{"num_hidden_layers": 13, "hidden_size": 512, "num_attention_heads": 8, "num_key_value_heads": 8, "head_dim": 64, "intermediate_size": 2048, "vocab_size": 8118, "hidden_act": "squared_relu", "norm": "layernorm", "norm_place": "pre", "norm_eps": 1e-05, "positions": "learned", "qk_norm": false, "attn_scale": 0.125, "bias": "none", "tie_word_embeddings": true, "parallel_block": false, "init": "normal", "init_std_qkv": 0.0177, "init_std_o": 0.00347, "init_std_up": 0.0177, "init_std_down": 0.00347, "optimizer": "adamw", "learning_rate": 0.000789, "beta1": 0.95, "beta2": 0.99, "weight_decay": 0.29, "lr_head": 0.00714, "max_grad_norm": 2.0, "warmup_steps": 227, "schedule": "wsd", "decay_fraction": 1.0, "decay_shape": "linear", "final_lr_fraction": 0.0, "batch_tokens": 131072, "max_seq_len": 1024, "doc_mask": false, "train_tokens": 1057000000, "max_steps": 8065, "dataset": "wikipedia_en"}
MLP neurons of a small language model. Each row is named by its layer, matrix (up: input weights) and neuron, and shows model dimensions 240-367. Each number is 500 + 50 x the weight over its row's rms, rounded and kept within 0 to 999. Numbers have three digits each.
After each neuron's rows, "fires in" lists the words (lower case) most often at its 100 highest values on Wikipedia text that the model never trained on. A number after a token or word is its count.

L5.up318:486512489488508553495509428475494497484463516456438518513451475518476542484508523518561533511541494446442640452538478492440550540497491581495480530487568528501485498557483368585492512450403562485544476506427525502530507579491440511419462438407558422459462496468530552492420501540559506489568538500516393547427391503575462476555464521521493576495518485465446524461481480494499607576416
fires in: "of" 21, "they" 8, "as" 7, "two" 6, "pair" 5, "use" 4

L5.up275:554488413549565552409481520576532573516433583545489447547551503516461556454608426484582441544520567481501472434503472543432523583454517626500502535459475518473509526536507472554523498406405509403477531521459591511473472447510443420428494542450499472389480547539555460591453462518526536522440498477571530436449427559536421588561430570433563539439535544486520525437539505565455566462527
fires in: "time" 26, "late" 13, "day" 7, "mid" 6, "year" 5, "early" 5

L10.up1958:431512493496561557427550442480566491530593520465581554563483502523567477474486478550485498481518417491556437460427422550488438595483414462555500481521462475503497522530563552567472556478531463499474546524544536475532395577421489487474437435525551445544416501527537585592495478601476460623495458496517479581393420475426452386494497473436527532486468577509583471550526566526470548561451
fires in: "to" 27, "were" 12, "was" 9, "would" 5, "then" 4, "be" 4

L5.up1581:525521501568508497542593558535419482476458557521459540511452451597507488538439449512474459531541483529471468487547522502518463501564420597471484514532587549472457478466501454507523540500500470466500511507480503511505523436480477569439486548471486537478504485491405398609462518468519483517447565492514457459522472527566552434540486561480522465481702549453517445612463518432588589387505
fires in: "s" 98

L5.up1254:468441536451545447467534509483552534469586527384494563479455466458461549478510418465509518502447575505516585452537544532542489498538436452435551454502487496463556546488431491489476425453458495500421454502449543578476509524483504458418543532422537439488446562456534521502510531572488461573567528492505436530488524496543494577451491543431487595488474488510478478558468472385507427467443
fires in: "for" 16, "in" 12, "of" 10, "during" 5, "a" 5, "against" 4

L5.up1564:520503449464489474526524439494478500409447415427524549455501483480561547568441461570505484505459577603527474518527507553449481475512531512439422462461520416433536459535522439414450490429464605382492508616497587521473576445435503416528615552544486490441565493580439499525533459510479493525511478603567440603555387525447478545523443525481520418495554436581474445479390429501444547520575
fires in: "american" 22, "japanese" 13, "italian" 11, "german" 7, "french" 6

L10.up1602:440491504529514509458384565581499464542599568431494582488463555428548460540454553514489571568463441541547511550484402519488520517522439453417425516508498511556458442548610481416372433463476472426473447570524492539359459493457502453516422478553484486455593527436459513587601495514482576584490571487538487496414430554550547477452494445541500530493516582422457488359458445507543571509569
fires in: "was" 70, "were" 9

L5.up194:571514505500476478623567432461469459411477517508567599394444457503507445543525480402520472497532591574498498371494345526435475517403528466517447413491482585391433484486494510513403514480442548475498519543488520497500536497498447530495435481547559468536479435553536462504484481478495484544511508474513478486398487508509406474487477379510507502487456657601493423404436368417441584529437
fires in: "with" 83, "to" 14

L5.up1742:537389516469571464470494508573421540536546397499465517512571449570529457544471430493609545552436572562463463470549508502507516438531470510448484541494505524447535532537496507440487483563376474528439480533430540523482501457495495395537547534578452566518463469541436439537580561576522501454500577404535412547486497514540525515514479472583457414519626486487510529477455483535490492551486
fires in: "a" 48, "one" 11, "an" 11, "part" 7, "american" 6, "japanese" 4

L5.up255:473486362569556564579412396570474501448564607479573464498423432501529537476508456443452573472466446543529512390451452513476501567514463516519482526461513567492495520536561531429444472498454531469487481502453542534552536532492522439451501547550488445507493463639365543560577507487510447501536555482502516486487483507567505530509484456481549471443553482494520585395395606466499545535483
fires in: "the" 27, "who" 13, "s" 7, "first" 5

L10.up1973:447538459514470508532536487536484433473483542472461473493468485512574523554555466510552451501547405466537438472453435541527395541549441509438482506522524469529513454474479513439526513516424527521444505503486568529513509567353546513525456472493583503525478421532423520609507450586511494499464475616474486533580419528533485508609484519454464457460579624487511509514456437504612495502510
fires in: "was" 19, "were" 8, "s" 8, "pavn" 6, "to" 6, "his" 6

L5.up1721:495516469470532420414541453425445505574466519473500468488532445466552550467534483469485538563555602534495464448503481516423508465502427436512465469511436485410483495544422419434483453500485496427358512470500594485467482474458489470401511459439443585462568580534423528582492500485540491619463543512538422562519446556450421565438503511511563502431568483473458478544491552461458499594506
fires in: "those" 15, "she" 12, "from" 11, "place" 7, "which" 5, "they" 5

L5.up385:510494524512480471454571453486516533423464554527418561455460528427589523382549503390463514499602528474463494428525427447489458481556454509527491457511468573435516537502425439615522532489508483520553453470526584495516548435485496524530505467515629507498424454486484537502477467528509458454326537567473510512574503479598572447547519484488512397513517442507529552403386481455565608525481
fires in: "him" 29, "and" 20, "for" 12, "them" 6, "her" 4

L10.up664:457363408507432584460615513517457474538483511495464472554549466625456560424526492571460478477492437509474602461569482426506509550555492607486485471458566558519397462524511584530474452444559554513492513470465502515468435442568451612573503427481470514493558468561536501503519471568552549484480468498454510451445452554470530464625480464518572459450554559508495442456425538555463537475462
fires in: "the" 59, "s" 12

L5.up521:532512448450442408471517460465609371514501418460521526489429471435519548506526535489453495504599450539493495456485454471550528524480416464489482548526520350516634544503538464466472450570418524522477474571434644462464476503487554526525529528506505514475469498534555495463497501520497503528474441439514393535397448482471457514460496554494509509457539519517441571487533573443539527561510
fires in: "one" 38, "two" 19, "1" 12, "three" 9

L5.up160:492496416533569570574576480540480485491490519559441465439381484514549462492522513430506529586533646509487490516530359565602505523463513606581515503481425554437498518528454493485425487469500459505480521492491560499558527499484381519420474563489585439519411485471503453509453394529530477530512464525539470545527470525492564515470489455495474509483505438556469448418510504437461538442496
fires in: "to" 100

L5.up1680:525444481479487468589604509553472495571552410506482502491478533575462452506543499478542497563427545504496584440580503488476425439521580573463463486492602489495437448600532541458511516508500488517513474601432571497513464408501490431511480577437576521479592523540394449538504439508464517449502548453518518523484438518513468567471515497518483386445546519419513571506392480527452557550510
fires in: "a" 37, "american" 21, "japanese" 10, "italian" 9, "an" 8, "former" 4

L5.up1355:519504502468580483461543460577472461529525425523530493441469469536544432539503410512546514529581475570480540518450468513509526464397466454542435557491485438495491454438481498515421462582431407504583521543458525460387527492497412546506528593584478493521450563521423477632519444570542535495480521408553457603389509522520510575491483547530560483447540548499457591519502515500455530489432
fires in: "years" 39, "since" 18, "year" 12, "days" 10, "months" 6

L5.up1147:429397520503459530505507507501452509535463500491392662490437485509519556543445393432493535506486382524537461405553504494450452491587518559524476477466513497469507486530525483523504454456480455507619523509480571511534513425472524514515618524575490390521490440497390473550499573572513497460540524472506495499510461517524526454558471413483577410427502532537532464552454490385515574415446
fires in: "it" 30, "him" 28, "them" 16

L5.up957:448573508480489505374525564520417499478521551499489509493482458522431496525471493536520500528522450481520564490583536488512495445516472593478424470493575508437491527472481393539475524507514433527539560552475458470473482405526471563591518491606541485573390518582493530518497492523466515488460552497500478490397500511562424494554482374495600373516580470520518507498459480486480520463431
fires in: "the" 78, "its" 9, "s" 4

L5.up720:534480474438483507491529486482467488501393431521508445532464559518574488528456546491511480508444434472482587467491532477427500483518548565381376527467410525419419469508511461479522505542480486457548488543461477472495559399487549453519455579621511488509588432545387422458427515448484506444517549489510450579381482531481424502573502458443464503507569490552514454498451464377558569486548
fires in: "to" 48, "would" 18, "can" 13, "may" 5, "will" 4

L5.up1282:483398413522459461562511546531479472515506433599445459459458505539608547442438479430482564553482348568489519470532348591526498576453482552527538540508494511538489431639529421438498494535513527534560532505479551497485481393499497509486562548401527539461480481449443416555476472449492494579504485504513461427389531541453383465467508527478504531438531554523517556510395515495456589528485
fires in: "in" 34, "on" 16, "into" 11, "of" 7, "file" 6, "along" 5

L5.up143:489535460521556537434504445542538438494526461402580541560449432401545440535491486546456480528438438448451458523474473491434499593432409574474520595474495518579432483550500470489482502429415438500482506522436506487430510493473546520458485491539473461498471548503528495606562536569488403552500513501557488493529548504531378557507475456525481515495530451547471437499438524479567541523519
fires in: "was" 44, "were" 20, "is" 18, "are" 8, "came" 4, "would" 4

L5.up1334:543435495431492488428580520476485552437520516473589476506497574353512511529482484525459517473546557433414390390514488583444513457606517512483546459472513487347504498539486450569494520314425527438565488450450538502423541445498447580567483495454570444479458499582507473445425461478456537527386518476539468480411428522558484486552487546483552446424527542578555515455520457467464602504431
fires in: "on" 88, "time" 10

L5.up134:446515478597497427551524568484528476539431491462532461469541533592584518486512471443414527526609402550503460468503490552493496625539483412418561515488415469527459534446612464354473477477508465467408467455414506477476522529473466465473538463558551553558394518513572429542495493541519497509512488398477527517429591531523457555487479485416487549567545583496544481614476440478373616476603
fires in: "in" 38, "on" 12, "at" 11, "through" 8, "above" 6, "near" 4

L5.up1155:563564477423486417485480499530590488393529543534475618576441494528462475488558443419533514508507505601424502468507557495580466549420478467480531487481557438559464573582454397525444481461422561432514516549499595477366548478477510502547449580477579474491540526544532493517465551444486555436432544506596442469498532533498514634506470427532569469444509535522482484555502504441538564528462
fires in: "according" 20, "during" 15, "as" 12, "under" 10, "with" 10

L5.up700:550431488477497523480450464520444504487560416514509482510523407538495535549533501552547447537400525507437565499471485494480540472463505549389416514436514444453492473610545431458498468540445532478563485538448539530439508488472429354414655476431444490370565562534447470571480513531521527453495490537558470524466428539533407687502492444547493499447536516558438494401393512552443539480595
fires in: "former" 11, "both" 10, "japanese" 10, "italian" 10, "part" 7, "two" 6

L5.up802:469481486497556642590502547530504487522567503432520535437509495609497498590492422548541565506502512519548562445530439542521515543467484536600519451491471579456487509589542523459488523440460440482469500487419557531428546474501458494420430468554501497507445494544540414520495511450519455505508490513491539511528541515504488483460488448495529541489501563453524431575538477511450589511506
fires in: "to" 28, "that" 26, "on" 12, "in" 11

L10.up1743:379474525500484527488511445561530509520547547456524535518506547486482453414546516500512386529495489467561500498481485433446485582456465476432477481492428512508454529561487468484385474426563566426491475559536488551491404504470479487564440548512511494464441470501481479602521490520570568527447489492490514546435418526514499412503533509468509550355629549526537442556448526397551566544560
fires in: "was" 75, "were" 7, "being" 6, "is" 5

L5.up1511:449555466487404412630498472584399547514584440517527375557420497461475510534452422561508542532393460571517584437509462471559536511484400358587514527513461511415534476470543481479448483434559455517513492525400543475503496552481506516431545554573504459539464474517513511452530496481566490514544467446540461557585506533552580599413469503577476470546521459493505505489462484411450470508496
fires in: "at" 71, "for" 8, "a" 8, "about" 7

L5.up1034:563470502452544439460590470478408521517428459501542529494492503626489508524506483495491505578545514544485501504487481509442493528443490478542435426515420564499442479545447384447536407481522445415511523559429564491513481500417425471480432561551606476417492479556464464552496494457495469473439517474561452497466480535449459522561447481501467431537568564492550439523499420540398538439530
fires in: "with" 55, "at" 7

L10.up574:522543568467538465454541492410505548528568540468544507557541500511463493471498534627550393527424456418453580495460469497491554560583522480465457599468519535571364528498415470437473369413499534507527574565418484510523503582479408509461605497478442442566479551470481484537507627540574493485564515455516500551433504512572486582556460537488561502458449508435504511536543474536449527563563
fires in: "was" 51, "of" 7, "became" 6, "as" 5

L10.up1284:430523488507552482419595477406555446450434476468505513582440505478561470482516540396488491555539449434503433405506486493377419489466504514502444452370480533507542510439575508552468536401522602486528533540488525372453578511499466443542470546565582507542445431444424465464475480573485492496522464475577498522536463501498546476449477483480465477526546471549517412402488400433476547427498
fires in: "can" 19, "will" 16, "would" 16, "to" 11, "may" 8, "not" 7

L5.up1694:634474544564509493556521540530407543450468512508527487469538357410544540532510454505480440569448504477402561507495592558532528413469421526489409520509499530538471552545427424496512481443453480445549516549466550493437558436483547517566467467543428491452527479498414554542480561490526569443492543503534567551474372539440340610437471497560479518491574552492469511497398470509482550533580
fires in: "he" 74, "she" 11, "they" 8

L5.up793:519404472438605522487499457471573463540441433507544541411534441474479509534537542476455485500434571552403489470509545455495526561477529468520573497445454462594528605499481428486500503520414568479459491421470603520479504475469567576403554586463454520450525504515546542533502499490527536500602525516549494570469514468501518497478441521432464602521622530436425483481396529450408527549507
fires in: "a" 29, "one" 8, "other" 7, "two" 5, "next" 4

L5.up1943:486519547457450463486586502438517469489544497472519420492380547497442504478493453520534497508508533481536431536475448450552546458503528577477458478492431486528579473485584534399492421603521466495505520645521491523424474551481444531486456526421540560506429486509549313544557524533482505431529460500491385588487494518456388522524486560519526563469557562481464571505413465511522465538591
fires in: "and" 23, "year" 12, "years" 6, "last" 5, "first" 5

L5.up830:415538466593514537494508551507429461501531493452543592470377545521548487496550413417492541536543474525454433381461437418449501514581474533477506459502547493450453544442441468570494584516461488481449540444435486494465543533487468558528426557524626435499550442514438613499528493458503499503615515531527427477394409500542440517417474445498497426433559475564521489439383475396555600480402
fires in: "and" 27, "that" 15, "when" 10, "where" 8, "to" 8, "have" 5

L5.up687:490457491462520469385488481537496461404621427451456524514480400411467349554519456447446537570520497486408463476509364524542494433464461547487557436458566562427405532543532490494502510448488438527579461528401528472467513454468542515523440569404566520526451558508542494501471547464511566483434526507511450515450523484521467521485502473532486467496494451589478562436431454395496533530560
fires in: "on" 47, "in" 15, "under" 13, "at" 5, "during" 4